Weights of a small transformer language model.
Size: 20 layers, width 448, 7 heads of 64, MLP 1792 quick GELU, vocabulary 17440, 64M parameters.
Architecture: LayerNorm before each block, rotary positions, biases.
MLP neurons of a small language model. Each row is named by its layer, matrix (up: input weights) and neuron, and shows model dimensions 16-143. Each number is 128 + 32 x the weight over its row's rms, rounded and kept within 0 to 255. Numbers have three digits each.
A block is one neuron, or neurons of one layer that tend to fire together. After each block is what it responds to, as a language model described it from the Wikipedia text at the highest values.

L9.up60:137090116111112153108093088171133151085124146121190189093102121103119078046198178133129123096144133103145095196169121168137153097149115095120161142114081124118175144092109103115126172105136110139153140116126082103033159171085127165164190127149135120107131116109108153127089167126188112084120136131114127138081088166079144100168144094136089145106172118065111107117136187161097106123097
L9.up217:144079090121103171158122171145133091106165146147182132137122173153128120094112082162101154124161079157179145086108077170104153067141135127115105118157135126063098124129122053153092133131140113105117082128090105075156121094120091065166142133137124211106181069136152087205111102111201118153120120150155139095112090114092077109173162163095150140164147238124092136148064105143145090095157
L9.up420:144155114125132119043082117172130130112142180077156093114165096080134114051117135070178129160134138109109119149152109073115111118130092129131109121200141060081148101122132115143096107112141134132201053136120122149090121068107108107080095122092139141168146117162177143188109124133131117096145130191154178130131120128128115109175171155197103141090143096124103137127096129144137092123101
L9.up864:210115123129109176171120095107148150129111158133124131108132113141102131123091187166161125165141113121126156178192119179127173098148052113052176146144098081198201085079112189124074148112092119095092027141106113114053071078132117139125181168130114112066107157129139108175118114118151151155105128155145085114079141154065124124139126159090085180121180151088104103105100093109106073134118
Responds to: Mid-word foreign subwords

L8.up475:106137114117099106157142111146132147106105093076108095100105159144089097130104147118103100167056146107118153129144146146103097143165128115150114174084086110190089098080166138095153071147112114089151158061118153096108094060163145073052108105124111077104157095071156116163088164151124140136107150104181160120132176113084107117130130154112120113166184145138144121102127129108150195131164
Responds to: Line and paragraph breaks

L9.up47:098100090056143115156160127200114132077146131060170105109113162129101168114093118133131099197027124141142115106157172173096078164107133197147132141093076111177116084149149132166128106127117130130125153127083113104101133143133165149067105129080137143142112111118159158148087179155094146138103134170143159113129147154065120156145132147057131089155141150083131108113175110157070133145102
L9.up209:085119108142061111157141141117176145094174131116187102115094112181050141144102146168108091187056181112081167143173158112126165127195137111088136125091130110196137151116153134164175148074153044111114123117131158074129090109206198157142141101158105093091143143060126173153106156150159093128130156138128154118100180165129130146164133158101150150168188110127129128099123120095124192119112
L9.up585:137121074162124134076157205181165133147128156130094114143109115152084102114064109160123087184088181117156115156130146134093085171133134132143180153094141154137144141133122075146156132192135091094141098091116185096170187115175102126151097124163156141111160096103146172125100164126144093116121157104169162171120138111122152131154103189095102128132159114162139178154128113111134205151186
L9.up1349:110115151107129097171110145141162153100133109096063136113105129152087160104086123094134063185125146114123153150105129136088189145176085125131116165097120138149112124123212130079122070128094067074099126071126172136080098110135147123077103106135094122126169107093127174158044151123109093144130170092121150139092187096107093102157131155084170080134139127125134114105118129099152177127161
Responds to: Paragraph and row boundaries

L9.up527:128095191134164115114151108130134050155143128111170138109165071114135085103054080132146147135125181179137144089150182140172135078093169075160130089141134160128079158132114122100143130050113099074095143116149107165141145133136103075095104127103112169108144072114107142075113125069116151122096122169115181106177194112179154109126066157103160111095174141106169142117183127144135135161180
L9.up900:089138107186095160149151125175076169219151163134089118112135120079159145151152129136151117130156167099077149111132106132091171166129109156134136093121160115097074093157134144036103165120184132085166165119089140128108169127178092095112133088140143162110208157111178079133177140154127148143135120082130104118126120152085158146076091133164155124150148124089119076161084092080148180182129
L9.up1147:148129156093133142117086089127137072078126159165094184098068082139066121181077094118157125168174173098111168133130112132020129090126087178157128088125139192109160154089172102147134129113157081110156210129084164161110136161173101213067168115151086117153188132105116122094145139113176151088161049096118154133138144146147094072133129165079132157151141062147071139184126111133114120135116
L9.up1477:134114120157115101117116129120116152149112118075155152172141069100133158118099146145218117152151132138114142132144132072106154110167138152144114103105088120137127096115170113106131073123206148145108145097116101107115149108114126129114119104128125140186090111123112093112124129139075157144044077119123092134153109155083139120123142160105108092188114141125106103148156079128112151138073
Responds to: Year digit after first

L5.up162:154080155161100170162132108126169161122125161161144151110125143153166091156190088092157081109140085113171141141182095143193139133060059116151110113143098178116138164180132096058048101203160102163172167071126195137119108111127059134110102096117145098114109055141159122157109171138114160155104123099165128136229084095096128151153139137057130123135178146117153104148074148107120117154140
L5.up175:115146077090117126122170188103169205145083072151180130146136102125138200125079114120196079110145121164207148137097104124075172134118157129132078131135155160136102176103131094145082130169125107074158103079163184145172133098098092150058092097172179098162134127179140113190149103146090121155087128105142128127217183142104095148131076167086103121123118094174055150125088094156111107083114
L5.up215:109108144098112096122163126116100148196134118141149104167101134165154123132146095127166092138163169164120120179130135125160129174197146105105154099138138060128100134131100108050093173170133171111118130113116117193106123124162061180130100143131084120149124090102164163177141144094084125147115138156143113143136076128143102124110156168107154180175121101104153165178165106147127115127111
L5.up393:170120155084165172175153141174115168179134193092138138122119114100116115092150151133143173170159149148131141141140132113120115100144097152146143096106137163045125140106145081125156106193145142137097077135190099123048162083125055153154131095131177083157106120102158107051055172099131143178088058137134141087149138159120097150159126122132104129154092161144110118145130130152127097154129
L5.up519:133111135088049149137094143157126140133160158097103156103104136129118070063167068098143145106188141116113191171133162119118169139135111068094123138104121135167163162127149125057147138114103147179122113111097185134170127097168089145151117095145143078164121128153145095137127129154119137092120129126163103168159148178152138117066138094124057128099111144113172133132101107090077134081094
L5.up796:149108135115136116189118135073146134166082146147101132129104142122110126164135161098093176151123100177127133146112156103080147148135142182160163119113057123147129089134173110129088116096089095119092131174166123172204178133151063120168198115097099101136134145145122140147142125120081136149088100150178107105099146122153157074108135088105136169109153153089195123138179052141138154153135
L5.up814:134117157075164181127127199163105147139172140125124175143079059111104138124177100154184120098136120112095121155162120127180139132143156089171104146095045113088170181171120106118091135182100167156174100086085139123161117092161100133167063110107083057142098132136127139092121119109121150094152123092114101151102155128076159196165166137161120159116152137126117110110107146186164188096084
L5.up1000:155148134140098055112165119145110182181123122142093127144122144116071111202218152159142091146115121128148113113114102104125157140104076160084098099127122147149150140142139103118081100139104150110103081117120147137110150107143093092153131164114070130145141141090194164198115071151077126159126163126195104154178154107065144137144163106141117136128165134097078168142077118142178159158126
L5.up1019:142109160107180164175136058106135114215093125125184113142184114127121133198102151139174151109104126142143157166073106151091153117100125114133129111103088109129156096123081132174167158093084112115145113123149127134095123137163108066124054101076128092115154158161121187125161121097115120158124123114151185203144133117110153135070140146128138117057137095147133135111106123073140130184057
L5.up1075:159159116172127106118126080143169179131148109090157141121132177124155104147102102092225118186124116175077104114097087115090131105105175141153116140112127114130085136148146161084137129116118168088115129122119067136086170100115137122127153114154125201119133119086098148165119143122144134163125096093141131111148156135212103157108078111130122151136121151170146099107129122140109138127129
L5.up1089:090104157098174122159121118082130178178105129087103073113133101104107105148147072090182170125115104121108147120152118130151167107147099128105160151141156123130147095082144097103090167163146111205072135099140144150145153139151105129167134100124153139122100116132166089110165150076111139147110129083131151090109098131167167087105141152131127127225103153137099156121132133108122111171135
L5.up1141:056085175160104077162169139130148114189136148100122170089076161112107098170167064152129157189134132110116155142169089119102129149157165155191155138096134181179104091151095129093112107119069119132130110105174193148190131126145087126106150171104067097149135141117153146139183121103089123144101189083171145121155148140151150144116125145077109121115128105099186116121091140167090124155152
L5.up1250:171099112143106104099129099134182149156130096118112119149132134184118170139167148137154118091169078177161124112106103108148161070161156138122116153147129195199154040176127176125141156143156160150068126144138196074231169126238128127088147080139104071160196091100161130167101099167045177196169113136142123087152147163127112132138157119068160160157177173136121150167085077130130076145137
L5.up1620:066109152176120062105140140112143108097109167102123107137084092140149127160135114121116137106130106095103101126167169154142104174124063161157110139135068125133130128135104131082132135148133132139123124167107120113125082136188130127126139111184204095177141056148103121149148117126128102166242176175158164112089106146118163135103129111079176178140070196092142106107111102143138131139108
L5.up1675:123117105163095122129155083130130123122190127127126096119108164154169157165190114133096172077181203094159142127139116081109076151105142132109108161141117128169194108168150135068159082049101131075053104167095156123094128099218148122109142120049160141119123083146077168110132121106140146136153179126099112129153163086142187082116173111109163134146096101119115110171123178114176140119135
L5.up1677:111094141134125114095131134179138129145134124134153164139096093131126096175144157116144098132146114141071146112139133162096131150135138129105047162146125063118137133135141091081123113143145183147124162122178228082156188102148114072160076187132128094151063097136147130153103107120138124136136116144119108119095152113130139139160101125100133065108121158148158123102128093220166141108101
Responds to: Century zero in years

L8.up687:108132102113135171174138142121088134139160163093113105128085105169044049145196118068186161079151129101142178114152112113141142119184178094135224141120091131097174149136131125103133139110112208091114144071122157117092116133162132110162130140135137123093191104097120125146095103140123123093081089129128131110067121102123118077065129095132152134157083156123090070082128152165142122164119
Responds to: Mid-word fragments, year digits

L5.up134:114119067105117082052077168135085100116130080127178090125142189119117160165101091133121131124188206166102126088155121085149160083065104102100195089070192122136157132155087106122134146082109155131095180095137152129136123146081143114124141122123159130187164106142175143127136162085107118182130135119139108111118084128135070180175190108106102140122109123120164111125078131136086107175175
L5.up354:076118124120073106108055120145133140143135137114138124121117110108138187117151078109132047109161143135168137152125137080094096145158100159114109096155084108126172096099088127097122136142188135125083093161156231129145159142154098128157091180145149141158139084150166091158198108096118141089135096072143147175101224144148113119114110072144084134131136091124119130098143096171132089159106
L5.up385:086137091133130091121077129109115137149110154132174131145172151155074104086090071161170166175181106115126110110134128145205111143139153129148125155119085162190096165134124160145137092113122126147157077112080088142089138122069117122111139170137097102130129120164197129117101166131171138143097179149128139117156132122157112118151147134166066132133108115136087157083066098143129135127091
L5.up666:148148127080148161108096143140062141149159085066162135113153098189098115180116154135125160109126145136144194107176110109066115077107180168087077091092125150100086172114121133089138168131110143104080122121107157085138151118109090155161106090103113135175134113195177082155102096102125158167190139144107095170083188137073130110150152207077078147135122187167135106081032124078175147066099
L5.up673:155129057065100091140095137132114164163145080084113139134161119118046106142134041095151103118173174126153160135176120171103147140102198063152167095083047120105120158128113072218088161140139104104119105069125148143070112115106102161219096169128090111119156094191199130110142150114150141161157070094105083107173110144133050096154129110124144134130145053161116094122138152120076133175155
L5.up783:102145112094079076184167168119125092072128120076128108121091095113086103201085139079172096169124057130093160140124105084136111089136133159090091104131113109122121121089137079167141127137138138116133120109122117153144109096155149085148135141149087113226170106172138106100201133124128180129098068090113186155145192087122098149109087121153089214111097097119131154087098127103128117136156
L5.up827:114161104139120140118116127069083114139173096108164106101233101106078193178058121138196100119121141155075160108131112105124142112062121207103103163183101087161101146139087094083143157108161185145109125138155132146128139096146096102158117090192183164137155114173149094052149095184133119104141142117113157196135135126076149160134112126117141148116134115100148168149141151105123067128133
L5.up831:151191087060122111066069157122097056154159103053118120063045114125117146144135159109182080116173144196050135105137126081145141121096118164137088157157082146150128146118124144145151111093088166111117141119160137162111120099208124093169125150153083075179153131125085099114133135119136098122104120160111092058098106124119093123178115128139103183204134124127178061144196134117185142109138
L5.up1060:097180186102125132091147194165179099163150099141108065062122117122103099147114110135146133190147097150039110122090121078128191088084133126133116084087117135148110132130091120121106161146114137110162150074134093128105131061112141099084135043151108106159082124137175062097132116127094134122076121101071167101159150143119052122133114181104165105133119125171126117166096110121176151155172
L5.up1070:131168201111170134139199122059078100192168139153089174120080087087093109124175161073087084172120197199164145093114149091139150118145148140082163122158094128069141062170114196072182125123097135124119098126217141131068132138157138105066186177118167149151138134134144103144123083104123149164115123118122120166085135160127132116190146050123149159073112080091099091102104125142123085147125
L5.up1111:132096112123122127094091108186101157087129154108151085104134122071089063069159104092144054118129066163130115123165094125081150129090083146097136117180066126140116124102139182118074133057129146126121146060144142121109093142044078057132099171097151191097189084124138114146149113131158151073122121130137131128139177179141140107078131156113115171129124099157111097014120104178110103085114
L5.up1281:084071185123145067139162119155131200083095098154179166092128114144140138200135174160127140119154155101110134093131150136128146162120156124142086107217112098129167122161151158146203113165212135107101093132156115185047150137148117151169132140128128120076163095174161114127115145199090135155123134074103132109109114121129127080133126050066149148125132135149128125137129087191141093143193
L5.up1456:137181170116094136144073122093088115134122105118101151146121124074121148172120134076109146143095089173157125171091088110167136142106103190139139129161123100130098130132106062197153078133107135100119196128147067171104135149066105138126072137125144121112158095133110131168153140134130192111101105108112091096118113178101120146089133102097086158104112173106130125125141121071169063151153
L5.up1647:114120161109141095146112121098084117109104101136141185164208137110116092134079084147124128111086086159102134175120096111169161150121138102126137156159091130137118098072111129082107136085121081085179093122154117096108133119115072082148117145148145149171150105127157082150127104103109157099106129129136118147107191152168126074167109152158067155049130075102139138079082081202085089118149
L5.up1697:116166132107071170142157119118205048062176111120103126101110083092150063130107113058153098093146116171107128103160110108167153148146156100075091146114094142155175064119132144126171091135101147098160123132115135133143144068176119138109128166113172128118169147113146181141103165126192164125107133166152163171086086119129084141070134143111128155159157096092128103098071114075109127150058
L5.up1731:155131167155106088127123183098142119140091138091129088128126128105136145140154137129228108142121157140132149188155112147156186089106151142171118132152175056074143165176132170099140166136124113109112196094104145124161094104180146151123117114068165148092074116125161166160077180185158100140107140105117136135129117136098142082085108144129100108058120093118100102100069167164163131107159
Responds to: Mid-word name fragments

L5.up152:111127208181131101132127103151153180098105115089131090166100134171106103128097102132171099192070092091144163168111134101105192149153106124150137069185116120160121106201167123105137142121150092120149107042126180080104197170151149123094118079134120143064148158094185159125084138094121138169121107065213133100113196105155116107078138130155215075177173130112185161117116064119134174095153
L5.up243:158072136168127160152173085117177138133085158092118107079105100160113084167132085109191078144151172086123102135096146061154139142107173123182136133120110165133119113113099111173170134157199110111137193074074123141142156152142117160091129110096102112123180130120142129147079149094152206149129168117089145115150211149140146157152088097135137091148133162136151161162140153142106144143228
L5.up272:178170163121135114146141153155145101105162038121127112096109130125171093125080092149142201185128175097150162120121098128098143168214120146112120086079145109150079126125178107112078120147177083139175110047096048123120066143161119100095125191169131134114142075074128092092087122125115137159162135137128143129113139128056187165097134184108120094166236179125149132153191161126077094134129
L5.up326:093098144116125085168166149178188137089094084158161103147158160192147105202079164121101136154099124149158082101117113138163120138136089113182130144138123050124143191115151186163105128183083151129124170121132095123162136152116093155102132061120155107150174152149129132174106130148135031127153138064104128147143149172140106142107109072166104113116151125128107147183131143124093094148197
L5.up359:102119147162089131102123115120140143102107108079118154108150093166109163120079091125184141141082183091103127131099137167072153128114064175169110119061113161120047169119155089186180137093088120097119082064112142126142133081144129163097120118151142120110148108120160248126183114170112165167116095158113131092089182137068127165142115163170084134147152168120128137108105125087134129165148
L5.up364:119128081080124141193085141066166150071130122106122080092096187162053089123087134095144148149070193106183105066122136095120135171149131118135117177127109181150107080097200113145117129123106092101118059072112121127122101086133183098088129150115123183119151118126145150123121198137096100124153186102145111155157176103093110127088135194139082095152204106117174144154098092149152177113110
L5.up373:160075069140166146167160129158123145157153144124127166072110123102061126100126133130120124164140102139191162139090116139187123169138171142122127127091098159147216097118129133138185108116139171156174156119100079122122076137176112117144120138176149178112149115108135137153114136108064140160123164135148130146084119188132139122162157149059124181101148111060166136173135151146147144123158
L5.up433:095130149136110151092101141105113225179166051111112082112158151131108120158083087110168117143094189172137118135097155148149124186094107115106137160129121195183135115111103131054164121181073103060141166152097114106151160123146171106150111149139132151090149097107141167123130134143098166132098179153129123136115101103127091137123051133092143112140194124157178109191128167125148079111177
L5.up491:117135177126155113230088160105171186117125160099139127131119117165100151194087124053096113141119167152140115146156175112150144149118105162144124199132091097126075164154107161111126177180097152090094194122144133080114128146123127128102125110151142119155189136107188147143136111124126121110127154177101154175108114145118142144180096121165131114199163150170191100175108154138128133148122
L5.up539:192150198164115090161168092110095150188164127151125152105083116120134096134094108105141126159030200108148163075119150163155125128124121110153172132098107092195114126139129077191188126128126108130155164058093180095141134164152098102113085189091114119093160120128150204152082143117110121144136138063157088121090141140117083091164097092143063110106184152114181101150143155136126134153154
L5.up843:122123122139128149144111120154151204135099086180125105100121128213090081114100100122142113191073133108199162093118206161189111176146173128154131131115164192110084158113182109181189115127123096125156116100083183119069107114088148118132155109188142113108084186154168189110128113050095145119202122147106083148080136194093079149130126164098080067133176118133113126169107141105073156153126
L5.up876:140135139129168144158125072144154094111118118126082151075078128179162075121080092121081180148115102127122139074124106129122060084103115120134138122111128175104138174118168092062130091134122087059106137036165148073103106129105070140124107087168140119142171140076157122127141143141165125158128177082163115168127162116102171095125133141125176094155101062122069078220112136134171166109157
L5.up936:148081069126093085120147048140157107072106042099118128122150137206124080083073100121186084169113121070119138127107162150152116110099106091124133105168148150169076136156137137255152130141099080099146146123146107139107147111124219084134182181109112167159155152125131170173074097119089099182150167154118075089108202145132100166077140170086097151119136127111086140145196135147118167104063
L5.up1220:153107130111147192122100061132158128088095123118171109111147155117090097146116114104121126171089145124100144161125145164158149138089161128165145105074155069187119034158093170107189087092055166122089072115190187159142121128175163125068178114156142089130167150105159144106170174118154142094137131163095114103130132136132090146127144133090154060136134118141168109178124127142115107103129
L5.up1326:183144158102176100156092063139100164062117141085159131115144181182102113141069104110189130115136157068124149062120191134158126114172167171137074175116098095213067120123169168217153149141068121114169159067151176097088140143163119127103106127114147113158150100064150153115119130149146113169129154152182145125114173144105161137118094136113166121134177144147151163152100146095167202165145
L5.up1345:085120160137146106149166123115143114084162185094141093084120140190129096061102132117130142114099103135130138148108161118163126148131073109168074190129149098114106139098189163095116086044099107076123137094077158115128072109191148051063158135137100126093140061057153167182132120141114128071150067042082123127165143120145097116064138107117124105101115105102149114170144147164194172101152
Responds to: Line and paragraph breaks

L5.up479:096150111096153159155141086098103140074135112054118099105117097168104117159075116076136125219080172069091098080105123157116151167123136141163115177122076160140115129110180160255129130178052120112149180052110151121099084065165162132075090120110094133129174106083114155127079142097143127118108139103170148083156163099099128173140094149109075105202179124154156177136111169140132188084181
L5.up612:160144103096136150131087108115150104120125142095115093123103105173115141102131079111128146136126148143089175124107175254104129152172115127160153096113135051099110159130161115136097115088070087078055126113136078128131129117091136093080098128156094084121143124121132205066156147153188218143110163152157134143186185124072106131168176101118126109107165168169156118144088065150064083137114
L5.up617:134142107128134080082166098128200170156151119088150104072168153130090153158156128160160143144188108091121122152132160108116096130175168125211087147156051111173153104143178139193122113069153152112140148128144199138168095103126101088118129111159086096153113074088101172104119122105121173072145141119134166150176171106156150106147145142105173153153140131163094117137148201136147198128133
L5.up699:102118092150105101136114100109120165142133105088094117075135142101105141111093142081153184096104121110111101107129150120120104147149095187132199059132157117163142099124116078052171151131139072048104107105200172093127093111070117089022150145176153105119115082084158155120121124133091160121195121120131099159102195073081110143129080188048052125096151132062100129184160155098105155167121
L5.up1006:062105125133076130142123178147156179142140143145128133096161110153089108164108120143099149120159191083140119156124153188126102090183100175099079077147120122104136150164193114127099141085121098160137107117144157112091103092081127073088153162140108142156098146153153083110098133126131181124167137134157063153110165114073133143155108136073111152111093110111095057146171124138116152099045
L5.up1035:203115148122153101153112125125096105122168112094111094064099081183136137171134154085118106152099113122064127086104131104130137162103084152160098104103092136157133129125146128131088155113147181108104120082162148133109090160145088117171128057146068140124129136075089141146074147149126090112098139160111177076130120069107099182099078206104163150129112088131193137150169149131177185132130
L5.up1066:167079080178131121122206120158136152119101105098124094130090138137113138081098086105119098110134086105087123161045157142140118104110107118157095132113062153136108132164138114092176087176121114093148117073094139147126106081180133148091111107152076094084127117082128175112137166135137158127077141135075094148100204055151078132127156184142101148107155159160143144197099144115111163125088
L5.up1082:103127105094147139147151078117113160094126114054160099096121126158093092120078101109170131189056152072117151085100156169133096162129134142166123148118086158162106130098197159255118109160064105112156167055113150101089110098163132097067125114120130112105131094101155165134074140139140139117105142115169177107164164089097118135114126142087080092185178124170155128123117166115164207112140
L5.up1367:194123129058147158149130130070124148143104154157102114118118117156125127242157103105130191131156103133125122165131195119096075160114108169145104120101161171221099137105134148151081179156134117125107072132119129118121145091118101151145135059142056158179134120142152107185098120171134112153166172142136105143169164087137169157143217174094081150137124157110107137135184060086138144098147
L5.up1440:111120084112167125120138089134125150083158123062128099098079110165078102134083081091193147155059152087102142086116185140170087144136105131192137168120114158154112096101152151146122125194087109094109141033131166127117090085161136084081110101098106097138130091092134165118071143179119111163082137089186147074176169086089075179080147135121072126160215143169106115104111094143183208145147
L5.up1445:135124103141068115171157103144132063119115117091134066111122112177097167240141204108145125123076159104118098136124100127127134121163118149147164142110188133182151142094123082073159130192131119069136111132101152106135111127110124090149136163183075094118124133142170136150142140158097075175178121106135146107140183050108120150079211197035087093074173088116081123179148092146128142188144
L5.up1547:101098148104180111119147158162140166124144137087130120125105111169108093094126127113109102127110087153148159160111164176163112107119086182097094129108120093137147168132079111199142135121151150089169110137107171126055107128146082098136151175103120105094164114144102236183078115144113084148120140176116165127116127108085028147167117131101076115123146087234177132160147132153185137109118
L5.up1617:124115100109125155159131089115094145085110115053131098103115112146100087131094105110151113185087166084105126084086139155132136166131138137165130139099075145165078151100163171255096130182082114100143182073089149084089105096179129108086115130121124145133141099086119169135080154124138121146114139123179163112130166099102142138131103145099096109200173118162153171099104162129143190118151
L5.up1695:126127096115168148135100111117095159107164134120142134091082157167081128118106129094136170118101164090123101143118159162160146159151165183134166132149119171142122113094149113087155123138046111065134129064101160116032121094151149085103149134110100120137156109087147181084156169166075135124143152140143160091170180110103108125142102149063090075166123115120147129141143154108134155159160
L5.up1751:075168155141129101138088067139148135121133113134128113164136101206141135133121150078156073116102195169116163130092158171068079074155153092134187107109160071175185181125110126154127150120127112132150063165115132117089100067165131085136212154163159087173177088123172090161087108176154118111137055141165090143137138103153148103118136105091133146128138140133166126161081125132106187092161
L5.up1758:118099162112118112128135059133120103118102095045114081096083108123115109152110102158170132201062104101107153132113117115144137132109113115148125174087072132165095157118157126000133129135034083092106154081100113096090109124186092132090093113134119123099157097105111138100094103141104151143101138079140146153098122089116110105083161098075080108157157156144128133154098120076132179133135
Responds to: Line and paragraph ends

L8.up439:124116142127133120145148119119062168120121104104165109158193130124113110149185120097086082164140140113121174092153199093077138163102149131185136134155123078141111120184060127132107130173154154208106188165089165193196125120132134134139181124137163148132155096094188102136110140093132105128127093123134112164080078158142141100145098176117128134158103074123096178179147124110107178222129
Responds to: Early word-piece continuations

L8.up490:083146076079084106221158139128137156089120120080143105089086149164086103108112133172137105207073164078126124138108187130124112203157147110152132174109093119209095087077170140171142094142090182112130187081079132095076090119175156107067103128120083116145179106080162140133107182131130114101123172103152134124112169115097145102172128140113080091187149117133148139133118124150161193130139
Responds to: Paragraph and line breaks